Weights of a small transformer language model.
Size: 26 layers, width 192, 6 heads of 32 (3 for keys and values), MLP 768 SwiGLU, 16M parameters.
Architecture: RMSNorm before each block, untied embeddings.
MLP neurons of a small language model. Each row is named by its layer, matrix (down: output weights) and neuron, and shows model dimensions 0-191. Each number is 128 + 32 x the weight over its row's rms, rounded and kept within 0 to 255. Numbers have three digits each. A neuron's up and down rows have the sign that makes its largest values positive.
After each neuron's rows, "fires before" lists the tokens most often just after its 100 highest values on Wikipedia text that the model never trained on.

L7.down601:059096130109166155134090104122154159113124088102123133129158105155166193103127104133104162132109152120162142126129044099115058144088147159101131141106139176133129119149113155147132066137119142112103099111123102150095176101148113120113133118101151063080137120077157111083129152097075125129186254157157144120098133123116136103076121161112043163163147133134116100194158137118069153132098149106129177163154137090116126145170160100128090164116164101097108144127135139131165119163209207072104181065169089106134165129192131158104138132168125110177153078089125180141157128110140114104
fires before: " | ", " |", "–", "\n"

L3.down522:104117100146156156161093138154106118174143139168136166131175134127067131175141124185171101163163166180147103169190131129084153101139107092139048090111096095171073119107096119102144141129131091112098201146096148163170118109136151123117142166102119165083134151066113142137109159173158069166125141120083144111168140131117156076113104164138115120126171147139130195132132092132112058155126097103127161094137119123109211169089066075120161081200125129116107118154170176086100173132094153150097084141166151169104135146097187091092175136112167069150151116177108155110169123079161102127
fires before: "acher", "le", "xt", "ach", "ur", "up"

L2.down750:128084218121153118102077118124157103148148104129103149141093141091080070089136084095103100138112127106037097104150159207089101081132068139145122152121114151091127152083161097081131161133110164129102151202133138161138155127088114156113101090136115152097136099131103083092106155149172117093117109082125098127112086136161115156127204156136132167146144126111100096102163124150081105099122096185143112165123103150120138092120111141148117149132116171149063171175113105174174107125095115099176087067123053125074116067162138101115105149180146130101118144085158097152142175078040088146
fires before: "\n", "\n\n"

L8.down165:080041059162115123072129118140085132142106168076156087087118146149128190131106171164157130126159146174168126124138076153125173090153162171076129052095161093099071130141174095151135107169124104154101100129139073188126108151087173137132143122087140145123164136115187134148123115140137111125090124158139099160134117064111169142144131136147071089091145123100109125117108100108036044154079098148145114133164128100139141134100131089114067119159110106133140148170142129119098114096155142160143134100116096105147133167128111121202134074106146049121081147135117134164103065135088077199
fires before: "–", " |"

L2.down75:140131212184138159082091130118105130138147097163121126168129122108115082126125093117117121161102101107112129064196115166166145078083090121178082150105184139134109091122185101096128186145113157102096153146146093141109195075152128158113120162073106100154114096113154111045171134143145139081151156115128124181135076120104126163108157122163098065151112146201105103125138177127151081118121115164127114182138122146113095088121183133119121115127123188110152127193135157160107065162075096140173126075111075113144138121118114112129079130191105156075138129124187084192078161074123111131
fires before: "\n", "\n\n"

L22.down608:080105145106108114131117144173130119121110125133091153186147078135144070157079150200137118148095072105050159089110135132148097163107120204065117090113107101167106148119167142081090089116080129098143173145134165112120149151155198155144204184152103120131175131074137154137082167113096160160039145104182097127173126143098116143120079171107137072109106073168141138162081106117101133149134177110134123091111130128134146094140095122086052179131174064139133141115185083127113130144099141142103136083104130067128116105155144112113075126120089147096122147102091083145150081103158156118
fires before: "3", "6", "1", "2", "4"

L10.down70:065157104124148071154169138112150130089146159108153165138177163100051118117131092098104142163162108164079080107110167136121161109098114089096147165090156155125110130143124112158139129166161142091064132128120133111106064158166132124194109116099116120153119125141186144095160107120047063169069159113101147184098119138147187130186147093154149170140144080156118182146092111090101141128192157151140170158172157134090094139166138114089146107156142112138084065114118152136208091102160122132113145115134140134142108181130080106086135162106137172075144126179151184132162128157200187092
fires before: "\n", "\n\n", "000"

L22.down317:111158128170179134134145106079181109119154114147139099074120114152185138146027117109110115130153072119063165130138094097159155164111090096131140094159100124094086098099110088134122138107101120086111133172094130180098099144086154056153121130083098149208118075151150165121186124166106169115167116115099164090158131095151142118103150132118117095136055185134134115146141069109116128169101062087121171135150170086111150185188133146109164138158124098108089099159147150104140117114049118113143095062164185109143121143056174107107184098121145129079146115083127141144132121144113180105
fires before: "2", "1", "ime"

L7.down537:103099155187126122048107118083155133126135113142162137145118118074089152121093097154097128111138093116143182106134141192147108092132081153135102135149145086126139123072103067112128157131133144180113197153123081186165142098155150164115147118142127138079136176107154191079116159107076188175140128126137148110173140126126119181101093129068124132109134131147107166107156161075121089183142098126121118149183089109140108080180104145162185172125151123138164155091106130162235149084078121144165159160085168082101149166118125123163079174175129134168097148151102177163157096156124071171
fires before: "\n\n", "\n", " | "

L7.down271:157133129154104154142124081131094130108095148132131126128159114143097111133150146111174133182144137163133121083160076133061095143049119120118109117136129148131122093072089100107160112130121107135094099129165165116137104156119142095155146155184083086138164102101084132028157197114089172145123146143149122106126137116094092156154119138140080188158125134118114041173126105070090125080127023145173081140127109159128155108140145096098128160100120084116118126093131109161157179156136120173151135167117144068083131087072027097096111078087116105166134141106060130114143095138152205129
fires before: "1", "3", "2", "4", ";"

L2.down729:081162143153160168101143124140111092101124084135064125106142187123090168165114099109141129128076153121149090133110172161128134095123165131144157125066131194069127178193109106149116181138168071060157168169118166139106139085075115186165081148130105110148113124113158163079136115136119170167125100134141128198135112159151128109111116142113123148163119087111138092140105121070170154080108101121179145156078131132114147102156122142068050128136130125180129158117186166122083158138042172132123090116134114152118134189176152081155153122114124079151072130164138184047114107107122133183
fires before: ".", " | ", " |", "% |", "%", "1"

L8.down344:151171184164121213175156139121134109088152158109091098132124122128099184117115131143189129139112190170187115161171137100073168073155138126187098137077062100105083158113113110143113134110109132164101169152149089162070155137158106134127139134164152138104137137171156121100091121077105164137111078112114086142105091166128177120138133131134093103104096086142167081121167122085086084074088113130146143122097132169195146102114160103157147190149163151117095141096125129115162052137182116135152140121136111139164102131206112146110189122112208174136125138105091095109058171109152129186
fires before: " | ", ",", "\n", " |"

L2.down1:136200125122105137087146101119138093124119091105120161095092157131106147153162181112101134145114078129159161158185034100091137136111149116160146133148142065107141106136121124138201162138109109113111152113127184111104106123103088107138158140143092143128175076117146138028108122099121075188124153155146113137073179123156075104099116145188096138080070101149122094132106144140098075047036062148141098121138116146161141128144138092099137148209142100114143155142076119117143118131099097089102131202120096083101130163111155080170103111095121073144092139060124127112117178118144158124
fires before: "2", "1"

L3.down662:066128161124150118128149071159127111117165131143076148121152093109060168115184116116133108123188070075122174125148178123088151046137100108096116139154188158148095146099136085135174193153108162102081167165152119138135149157120061153093124102115067100182109125096173110101077159122085145140173170139163126110161082127137112164151115156124139106092141147111073122130167153144159076084175122127174165161091137167087075092128123175120110131160149166143148170136161157126138112125164128124163131094076149090139135080177137188150082231117111130090072100137129117174120099137153137110
fires before: "\n", "\n\n"

L21.down461:114154116119090118154111101131180089093105084090068145148115119122133109116099066154133133140164088126154120178089131044136111056095096153115203127091154120127092142098132153183159190165124082072073132157098112129136077168133170094162091102163114077117109098112084131106145140120122129088140101151086159068137150151122110125144133137141124081143099136147154084158104058144124098163090099083104133143121164102143107202119080123117104137136115144092076139123102145072146174128111087068128206161237161176108110152074121166178127142162166160125135124085132099114130124140170150134
fires before: "2", "1"

L2.down439:072129097133136160184121080141177134151151098112099086115150137072085171156122133108149174152113126130147150129139156135026154119147098087179143060107121126170122070072109131112162132177165132173075121112083118149112142121134119154096195135096157071077091178097147108121128150109141159148103159081093105144165112140096132192111113133180087178162157184122104144111170093178113069157072125112093148130073083100141151093109088105108173135127125188123052145138127139098153120122139214147106084149135059130102142093142132134152136068152148179109131094132127134110083150078121123112
fires before: "acher", "a", "xt", "ison", "le", "ach"

L6.down520:119102105114142118101135108143122124106146064087130132101096112128167103091078120103154145100093107161132114150199104146108075090117113081170091117111170141162117092093093156190147114143082149169076091129151080150145131185116143134065097090128071136137141143142120158072046155139133101157137178144140067171109093102068160071139113087106088114118130136076086116122168119133134097106110127145056088126117128116131146119102167160125162208183135072143120116124132145136174079067118141188184173162129105101159094180122177203112196118125133160106142134138138141146092181099140156085
fires before: "\n", "\n\n", "e", ".", "ital", "=="

L12.down639:176070114143096189137102096145199153050130141133135074142114123111158189129158117111132110180145101067084133109137130192116075131112119145162084104075109158086110158142103100187150097173074134051124093123153091112126093120158132115064113148152158140081096121100144120150099118192099071161199163123190096165099121101072086125111118066122106121162149132131136154120158120126100124101165152143080172089156137118125157132158123125112095117154172092107082149079083118141064088137185078131171119096152131103151158097136203119124086093113125082121151125083115104163098124150121141103
fires before: "\n", " |", "–", "."

L2.down434:174136191189169123079118113144119134108182079136100137160155085126133135109142114124123131171111116143167128061121089193157105052082136146138106172124122143117114143085122079055146234104114174072061123153174149103071149121132146130080025096138118134101122125133147127088150142155167142099156109115080135155110113100094120112093128092136084176174101175180080103136152138123103106132146103125136132155126112156118153076136148116153107160168138125148131166173118164141150053152108119131126107069109130131142081134127121096112053146204114136081096170099155138166132162108082099104
fires before: "\n", "\n\n"

L8.down4:141159162121113138144156177102130132122185099170179143145148131173131126111151081129110179120144081097144157115137078072089175103130145103143154157139111075137154140112159142130153141105063110109107097115170168120099121172113053131120168103159092151104192145121119140053159141067159154144135212162147144105097162086144119172099089072141085114095193055155096125122153146088138106068088122134137144115064134226110115119103093120144166193189153140189159119120154132147142180149151125101143127146108111114120102157144111087169093081114167121187061136094106145109140146106114150162
fires before: "1", "2", "i", "ial"

L16.down554:131062089087129138126115102148115195100165168113136115182189105127073160130053101100107115139093155039158086118148157159089104133118168115104094173107171101193139172163135127119158142145166151171161129135158100103064158127136149097108129154098092142127147122121154135054051070100131113145138125078097120133145119099097114130132088079145076171103116098113130101194130170118118078141077113186117068108133127143128180153114140106107124142114143055139134122155113170138149089129208078127150129133141165077110117160140167172179136106107139127170158135177076148175144129142107101191
fires before: "\n", " |", " |  |", "\n\n"

L21.down83:082167162078140066160118090167118159123187143074128127080099136136116114095214101128119122138130105122102071122142121181099161106162182134096182190144145096137066170107180136065155095118117091117101089158123135111097120169163157097111150149144122072093176127157080150155171133122071101084079162102107095117147081142121076119121090128143191150127095167067128149120156114060106100141111173115104129143119103155124148170109106118109144132116139125170118145098125070121143137115136165175113149105090163112162102106103100170100115017122039113143150164101165133178142115152141131097
fires before: "2", "4", "1", "6", "3", "7"

L3.down158:146145177164171117136109134147169080110103114178114109143186149111087143183151091100088090151126109132128092121120081160177136155163102149149192110095115156137110164173093156107125113087194141101123153115175115152113097126131111158168159156116107121083151099153161172147087090087120087181128111127115036122154152135147163188109082164116149071130140086150076090106142135146193116105100072102149178140107115132114106136147135146125155134127140151106135126144101134140157094122137097106123122139203164163123131159162176049086193167124112141149095186096108147124021177104187096185
fires before: " |", ".", " | ", "\n", " (", "% |"

L7.down474:080173105102107138096134086106104129130087153105130120098146164139080144138138136112185128108153083125186126125130034116116077118144143192129153141142114170120078143124143088153134130090104086085119137193154105174148115140109096123148171112090060145075112145101177151000157131117146117184152104125138085082105123057125126110145099099127176134133113113145111112143149116113098089093104069162177184141160134100077118129102129147134120143152143118133158149154129121080165213171135126125135072076123108118110093177121107089142120115183120067161106163091128192071111103113167166147
fires before: "2", "1", " |", " Dec", "3", "4"

L7.down656:092114181201139140091115123115139139181150097117148070131131147089136159124126206175124182094161170146118178129182039145108138141088159129102154111115134189120113184122165122158124150150092120129154147119146095177153120098076173103127069174116099142107124139127158138068125120104163151169146157184159135147079169088109148127139117087122064114109077128098110138104146161099115149152126166136174091151103176103103142128094116085121100086097108111133098218139064179127140139143103113136134157127117123108091163153078154149198152026152127129132068145136106139151182076091145102131
fires before: "–", "N", ":", "A", "S", "C"

L22.down428:128166148152122090171121147128122147109108134126071048117123102137123120168155077091127108136119095157122181128099125110153163155158128140132087115116030097122176102163161081146141081091145080142239131153145160118106109120096155114152130133073129120139181147119167106156081136113092202092134162172068167171124136092102113151107172129097106105090167103123100182113153137140143125146195076074136139118043167136100118129136146138110169128119077169082133111125120091103137132133054121104126174135152143082083196130083104137124082106152118104166100169160137166140145119154113041145
fires before: "3", "4", "1", "2", "0", "24"

L7.down517:087122113102130097129138119140141094097142119152188171139192103102117105132121115149151146118093172100118111126078099113109036120088122096125123078108153097156117046052098121080143170133137163116134076176131105152121150153144136135202161168124155135180084133070160143094151111137030155180123146195074152136073093118085098113131082132143145198137167140157110125156140132131146154126113119151117158161187125137121078081120077154114149185173132122152112122124164103138160147093107118147106074140146155107118158101173094142064149121132086148085211121112163150174123155128081139183
fires before: "\n", "\n\n"

L3.down632:115205129113085099064170097139138147102148163131082098111177196091126114062177151093133101105084086146123107123137088095115129113128142142112161133149095106058153119146074093093114165094153125090101124159136156118126141173100100100129139109167115126122164087105142123048167169057119120211103118144132098124155100108187136070067143145138090119122104118082103123126118135078120104143113110169126159151150127092078140116119139120137129174130118138125179181151115156079148119131100028106102135218130097132122114178170147163117123101137155106136133152068111201069074183107124126138
fires before: "1", "2"